MLP neurons of a small language model. Each row is named by its layer, matrix (gate and up: input weights; down: output weights) and neuron, and shows model dimensions 32-223. Each number is 128 + 24 x the weight over its row's rms, rounded and kept within 0 to 255. Numbers have three digits each. A neuron's up and down rows have the sign that makes its largest values positive.
After each neuron's rows, "fires after" lists the tokens most often just before its 100 highest values on Wikipedia text that the model never trained on.

L4.gate617:164148168137128134094133156123099102114115138144101136098094130145129073107180146086134121124147146124120112116179157117148152132113153157086109143101130099111143119137099182142100088107118116156149105132182129115136148139132117124107121157081111151120122129176129102112095171146122141139165155128123113135116089132147105151131160147139123130167097099102089157192124088113131137128157100164141156098128150103126144153146098111127137145121104131096153117113130119119137092126155141153113143085121162161103124113092109110144168080148133099110111134177104110123121149130103120147
L4.up617:105094093101110140144109135079127129136071143124158104114111163109109125121133126110189129152125128135071118146133120141142094126106118121083122126176124107106139164144097105127151061121137138142126152114123147145124152132159168151126146182134147121125115130139149110157145170111120108128120150123117154112181084158155111114113126108173113135175172104166128120102138153125129110111137177115137120121122134121158102145112119146146143099134171138151127111096125141097124150091161131136095161170127161166090071162157148138117152160127163078125111133147144133116117136140114146167
L4.down617:088065114149144139099144169137159141166146187153123127111136138116123151109142140117173133077162156141142121141139064137087164134124101117141122129116119092131140135110119137164110132147119123133141138117125186147118106144144143102120121125171146162130102128101153155083156100099124150135122118118189135126160098135113125109138127159110140172097151139125164152165095147100129098150106117097126139104162142141087102108143147127149145125083106133136145135145162102151105087143103138174087104110120123165126129126125132128110157154128118142129095120123096136143093096143117150135
fires after: "'", ". ", "in ", "In ", "ers", "dec"

L4.gate28:114127156140084119135108148116108122138131119116145155161129131093149137095105135152121116196130151161100153105120192103117127150126148136142122073159092116111116129137172135096055064091104095126088157113086093103106093150097148075092130126159136119114151172102120124108130109109129164126144173131142112150126169174137106139118134107111109114154131124117141093131126105138126095102133101122117107116138177144096100164160119121119146124176111156108159188130131134126123113151123143134082112149153166155126118117131075168166180148141124096147131133140124136157107181112125124108
L4.up28:112160143143121091114103136197095149089112134107129121116166123085085140067158173148145108143142153152115149083113179092166133159135105144124151137098092107120104096082086137132104090164111142134150172121078131123091106175103136110140143112119118147130107132117158116123123147107131129119159124099138123152161137105125073143143099106157146122114111084098127122121126110131149129077142135136100144140084115152148123165170134153113095079100145116135146106086145107151147144110059135131128121131111084132083103119160124123135121097122146126096118115189124155127108151111126148089
L4.down28:133118159121122131171122118155108106093134117145093108102151110104130137096086154126137144136136110107091118164138151139105136127114105134157143101130110167117094119104138127071167135140105127081134131119117117133104126164147141173119106166133107136116146121112164111120128149128098114139161072122139179125142108100098132094125117134146110148124076104126186080143159138118169208106094151101109117143160143116151079135107127174146128125154179132105138090093104129134111125097136138149144101139110132101128124085091104108136085114136145115077132159106102131100149110154123135125
fires after: "B", "L", "C", "D", "F"

L4.gate431:147109128091118094130153115112098126134118140132145113125150134132134124134090115182135160154138113169124127122130117128122147195095148109098081123155120117068130115150129170129141091158110119117141098129106076138123118138155109115179146121152138114148128134124108114173146109119098153153107105133126126125124153178137134133135129079153112149092127071097166122116155120118120124118144155102122115121134095115141145154165095127122139143147110155095078084101156102167131113142071105180152159131106136112165124137114139140118150168115089102169125148104113134129101140098127138058
L4.up431:116151150102145083119140169113153096117122122147142126140172159163118108148120141114167135119131085145149115109158182083121113179136101106132115101156159160152139089124165100174133133120122107126107122097160115100118101139117138140106113165137094093147190109120136085144125121132145160162127103115130101164126136132153184114099083136092117132134125122127133132099143132119146108078137140129115165114158130115161120138141114102123092164106116127107132125096139113180099131144127139132118155115120140140109091097071132111120144145157135119113105156138109082115116111097107135130
L4.down431:115096122102143148144134115127142155133101119099141128117127157078092098129105138164099151129127142093145160141163171130104156144118139147149128166168104129131110132134140145091120161137089132145184111142107122109133134133126126118115092130170129122101161147175097134122117152111119128078127132093152097119117173120141156134086120114103123099112140125136163130081118169092127123124133117133137169098126132131150108130102131129164206167186095081144134103128119119102141120138123135120144112110137137053149155093121138115155100113129146112105122128112117139129100136094148152098
fires after: "f", "P", "p", "B", "D", "s"

L4.gate559:113148161128177130140168107123116122118131160180128138116111095148115112137128130115144128163119100107131082179142094137145116203148129118083112112122103111128139166147118102149109127112083149167136132114130103107151154127190148149149122153131129191107146117120146126084125140115118110152087118158152131091129149169094111125138163101108145146118140127117092178146100133129146169101145125109151135147114112163124106130148140184143132171110100129126164089136119128140131160123089142151150080123104113098160158116175108099148152154131122063153111099147185110138123110104108124132
L4.up559:162123135131171155104146143090108154095108141135115118150140138130162129083132168153153126170122100183137053118130106116135132156075149097133129145145153121116174130125156126162148110160135106132144135114122143119126127112132093146148114121131131138132146110105126116131131132113102152130125120119163144197130155156120139091123137106105171156090115148149170115150156126128141125133144163183093119152065153136141147143124128143164130128079101097150110103099120114126162111140108139127168156137104103140138140086130086147090133129138129142079159122108090101096113144138107190131
L4.down559:128139134175115162184114136123103155144122134172092119157121162170110131145150143147099104143147114131114116147112157079150126162123082101164073133098110166119115120131168124125166126129141137120099122150122105139115153120111151098136158082073137113087144127100113147140123130114163123115119144152096131128096150145085135151130149142099156140118134106142117125169134103136135079150118133127156165139134132145128127123155120168137139120149144117150128174109130131107097144104090142122124161159138164148147140119109104090112118094158130097081116153108181161161109112122125119104
fires after: "b", "p", "l", "t", "h", "B"

L4.gate551:125111103149104129100132118108116136119121113126121151120089143130115143114152122074100163110121149089164104125108168150141106158134083115119127127104156101181131132149147135102118102137133153138114141128116118109133103179123125120114085209143093117097141159103154117109138164112098091118108128099135131111106134073128130110130134133132105127149165099138131161134154146148106155137171117154182153150118135103077118126120099123110068168175123127080158136178141103159148156128136109137096152145137144119105132116132157128147118166163112158108118136116099140091117113115129177112
L4.up551:113174132111111123134108106078129160103164106148127119134131124116128150144112106130098104069103136101115077104124125165099118120164149104135170145156154123146114134145117137143108090148136103097101087132124156163121096149167127166140154158147141138130086106110135110090163135142178127118112131109113142160130129120140135083147119134124157137149106110207126151141160137153166142159157159149129140093127156140118135149124122112147083055103148124109139134167157120095150149137120140134125160166113125129121146078126094137124117160143130117150140120124118138132104175133131169124
L4.down551:136112105157181115124145116107144129128091144135127127121136127124085127129103125131104178171101167129154142130089116149148129145110127156149142097123160067158121123113142097140130123159137144074144137119136144141163126113103203117115152114148119131142107085124116105112116128123103086055104087130110131146068151102148130111112114155174087126146103107115149137140146120148097118085127129125126132093148167119156130146121086138147107146109146135102111117140148129141112124147157099150136093111113127130154152144129102091150128109101100122111132132092135150128104157106082110117
fires after: "in ", "In ", "the ", "a ", "per", "from "

L4.gate440:130070168140143133115143174130103142133139157113126116109113107161127128093132112108084128127179147132158116128132151112095115142097131157121136120129120098121099145160142120086124172143166114102137142120094104096133122104164136147110169154124132115106137171101118107118156117126095136126102137157079142139143150120076106118109148109114125129142163130128167129105101121096089091109129128140143098106163103162127170132153122161127147134133118145114112131154169142168151121164121138103109109142184130075171119098138111158147134108107114160171153125138109139148122106171135106145
L4.up440:149104106187152104167119134141068093103093125085113193144126104093102088111131121122153161112127142086130148121173138136112136113144136153146163151136120095142136141147146135107165165150125122123106164172152107107113129146149126108157127140163150138139149118129112103136137148094111091115178121115098123131088123080089142081094123127136132111164124179121108134160127147155109169092152131128095127145171101136175169128077136161110097153071112147105127169138165106161163116109103138136139119153125164144169132128137099137131147153093153119098111077130117124147126138152115105140
L4.down440:140141141114105151078136153137135116134134115113134140112175176130159122133117132138075129159146129130143125134126139179152123092137103147123152144067118106135106090147134155133097151123138058157087112121127125136123086128162121117145133078165126113141134150107145108124182131116155156133107154118081185122164190144109138173119162111131117137103149105149136134111142056119135122168107128131114145152092112140126160131124117166059156097120140127139112089124129132102141105092116137166141141159136111135117111166137154117137138117129117120105118172103140142136074159113161138120
fires after: "\n", "\n\n", "Vi", "Se"

L4.gate207:164144149144098120142121084129126076164155129128135124097113137115131129110118123129097138161130113161120144121114168169153180133155167147166109158162143099144099110145140185126106096063172129112062167151165143111128088107121125108121116133128104115108122160102139103124159110081118150104141152115134132118139180146103156135159104130140096127132139143115189083112157144119071150125136070147098113130193102156115081144134109138136131107107132116127101140108118129146125138146165117134131160122116123136120120155162134173066136159172108114129140095147139143091113139107148101189
L4.up207:128138107118089113131134160122096133142109165140158144127127175158121124138114111139093151165123143139112129157182145124136111137128144114133158133160107109115127070173113149154111123128144081111113139142098106152150104149160120137130101147074112134086159070142139120138178133147108125141160097142111128141095115128149116125162178118111146080118108149142125128136108113156099120117143119133143131090111099178092110142089109173129104103124134117123154134168152158137141119143160113140174151105121114124109127125149145106127117144135152112140141105164175137122099122098137157160
L4.down207:117156164115148159115137126117063136129150062118108135162197136108125094104108121089113119138121078053119131100154129105148097129140103126148106144102149138107113108134155135137119117110124097142144117113140173123133101082079143151081134103114184098171153141120118094095126114161132116119134148159126085162129140133104153120093113120172120098179122130124097137086114119087150112115118117162142122127162130118144128115136149117115180103150090173110136118133113109125123153117109117140137133126138138136140102126143152141165091109136110157136147164118172166101103138114167127066
fires after: "L", "l", "im", "or"

L4.gate93:132121164131153078118121108154149119144112172130156104080127170180106133102127078132046118140142127121103109128114166061095117117136104071146080133125126086156121105136156189112078145153104132159163073123130099128112128131133117150116126150128113114149133116096123104141143120119138121113137128108134129139114116125123142144144138117166168093133138160151138142116146120100096105105144143108141157121137135154124124159169107132134110129107099136101117164116169131167139110120112119133105120162095122157108116134074138136140159150160126111160075148130145151082128095127122156119
L4.up93:111108130117142124132145141123173150110135125108189112079120127124140138123078104185115166092134163153181120144124123060146144088094120123111139134144165134142137113182132126139100126106085157135155137097132068104080160085104150165154122126141132164127083117150105113145126130147130161134105148147137107135105068128132057084106122110133173134121154139142138118108131083115125113157099144122095150090149107099090129145118134135122081129117133142160161116125119142174108157139139114126123126136157145165152117104163117117167114154151110116111132133129135112115133060117123095111
L4.down93:144171103108150106128096111160093160124129147108130121167116113108114123118134122117152120140117153127138155180145165108136115127108110127126119105123196114137133090165135115119113085126122125115192150125167143125139092119151155112139130131180111125087132129108142163128143136143129137140132197142121120119152177092093133116154162155111112126135146126098135152115132143137127104111131130108148068144119122101140140157139126123180094099083121137174105131132096126162111118165121131106186156068150108131111075124160171137141109124082161142159112129121113135125114097135178120095
fires after: "B", "R", "L", "A", "b"

L4.gate543:105133104109128101142078116126128133138138115139113125066127105161113153107138122110131148091140131117079132158103091148060148146118126116146149149087144108140133107138181135135103127165106122143120122138102118133111137108110116120144112133177052112142115133124140101120085109117133105114146133124135150136156148133142102132125121098130146144110175137152145159086124105114135160149109109110189125142130127130103118174168102125118141152139087126104151058142153128126136108134088123095137137092121172112133094163124131175124142125116139107117103146133129140151114145151124134123
L4.up543:156076131163118114136121137171116141133103131162104146094123128123148132096121168112165106136091134178147188107156151149130132128126105115130111132142106140143127141096135112115141133120068082107150146154138144115116148121137147158167135150140107101191122117134110126131139147136126144157177089136119123122187125110149096112098096106134153141156106125128117155142123142102107143140126150112175092159152088149123121141099095151160135141134126160127114102184159074136147120106111196157141194119135149107112177122160120134093088125159159110116132099120103155126122120177120117108
L4.down543:076127078119124135188119110083111072150112128124148148166131134149139109098145136123097142077136105116110082119120100128133117152129141147120086143112163137094099152098112119161076166112158129144161126147105126137141134098148100163100129086131093171143141079134083105131118139152127083099071100096145140129152154137148148148132148130112112098129089123104104115189120083108122131138096105132129088136135178141132122128141112132114144124127112167148148188155154108106169100147127108129138106129128106108116108137093078155149160106102128136134101120127141118165154157130114073151
fires after: "| ", "1", "\n", "A"

L4.gate312:093119121148108131108135121080112109091127142126113115125123104087104106123129163075120136125092132143155120149117100133129140148124140163080167110128162133140129144142090074142095120130099102126150126132124133118089123104152141135089157109136135113127081173158108121127127085158104102141148109069156094156149148138124142143091152115118100115170146131112099147108127146088127136123167103164132158131176130138105127094091099102143196113122103105098117124115138094140144125167142143169106127121157166116102096114163136120121157156134148113123137130141080086132146105121131128108
L4.up312:149131109073144132139143114137122166136145132112088145087146112120099128151135113102193097131128107093131140170134118108133144143131114099112136103125169130141137161119108162149090123138142137147126146114137132131131192175108098188163119119112106127085138142110128124148105155196133132116122181130093151138093121150087185136122146129147108122166132136091108130100148128138097093103159108152102121157096133111110157094111080151123137146118116135150131116148145143128120117127149109183080135140117154111122153112124093128139128156103094074098168115150133141095101133149116116134
L4.down312:102131119144128097108120127127097069100128108132140086143106170111110104082091133087114102134121107103109128113155136174111105141103094127117164155113091119155164114161117146156150135141127110118148158133140130131143085150107164145123073173173125095102120110079146125139151141116141100128171143121141134131137152113105113169137135119169089113132134120136168168106145127131145184089074125126133093124139151091161122139108130124095116123079107119109121112106131142147089131105121141105187098154142142173151140112109148132148100144105142148117111145136103115153096134126151097131
fires after: "\n\n", "\n", "==", "== ", "Rec"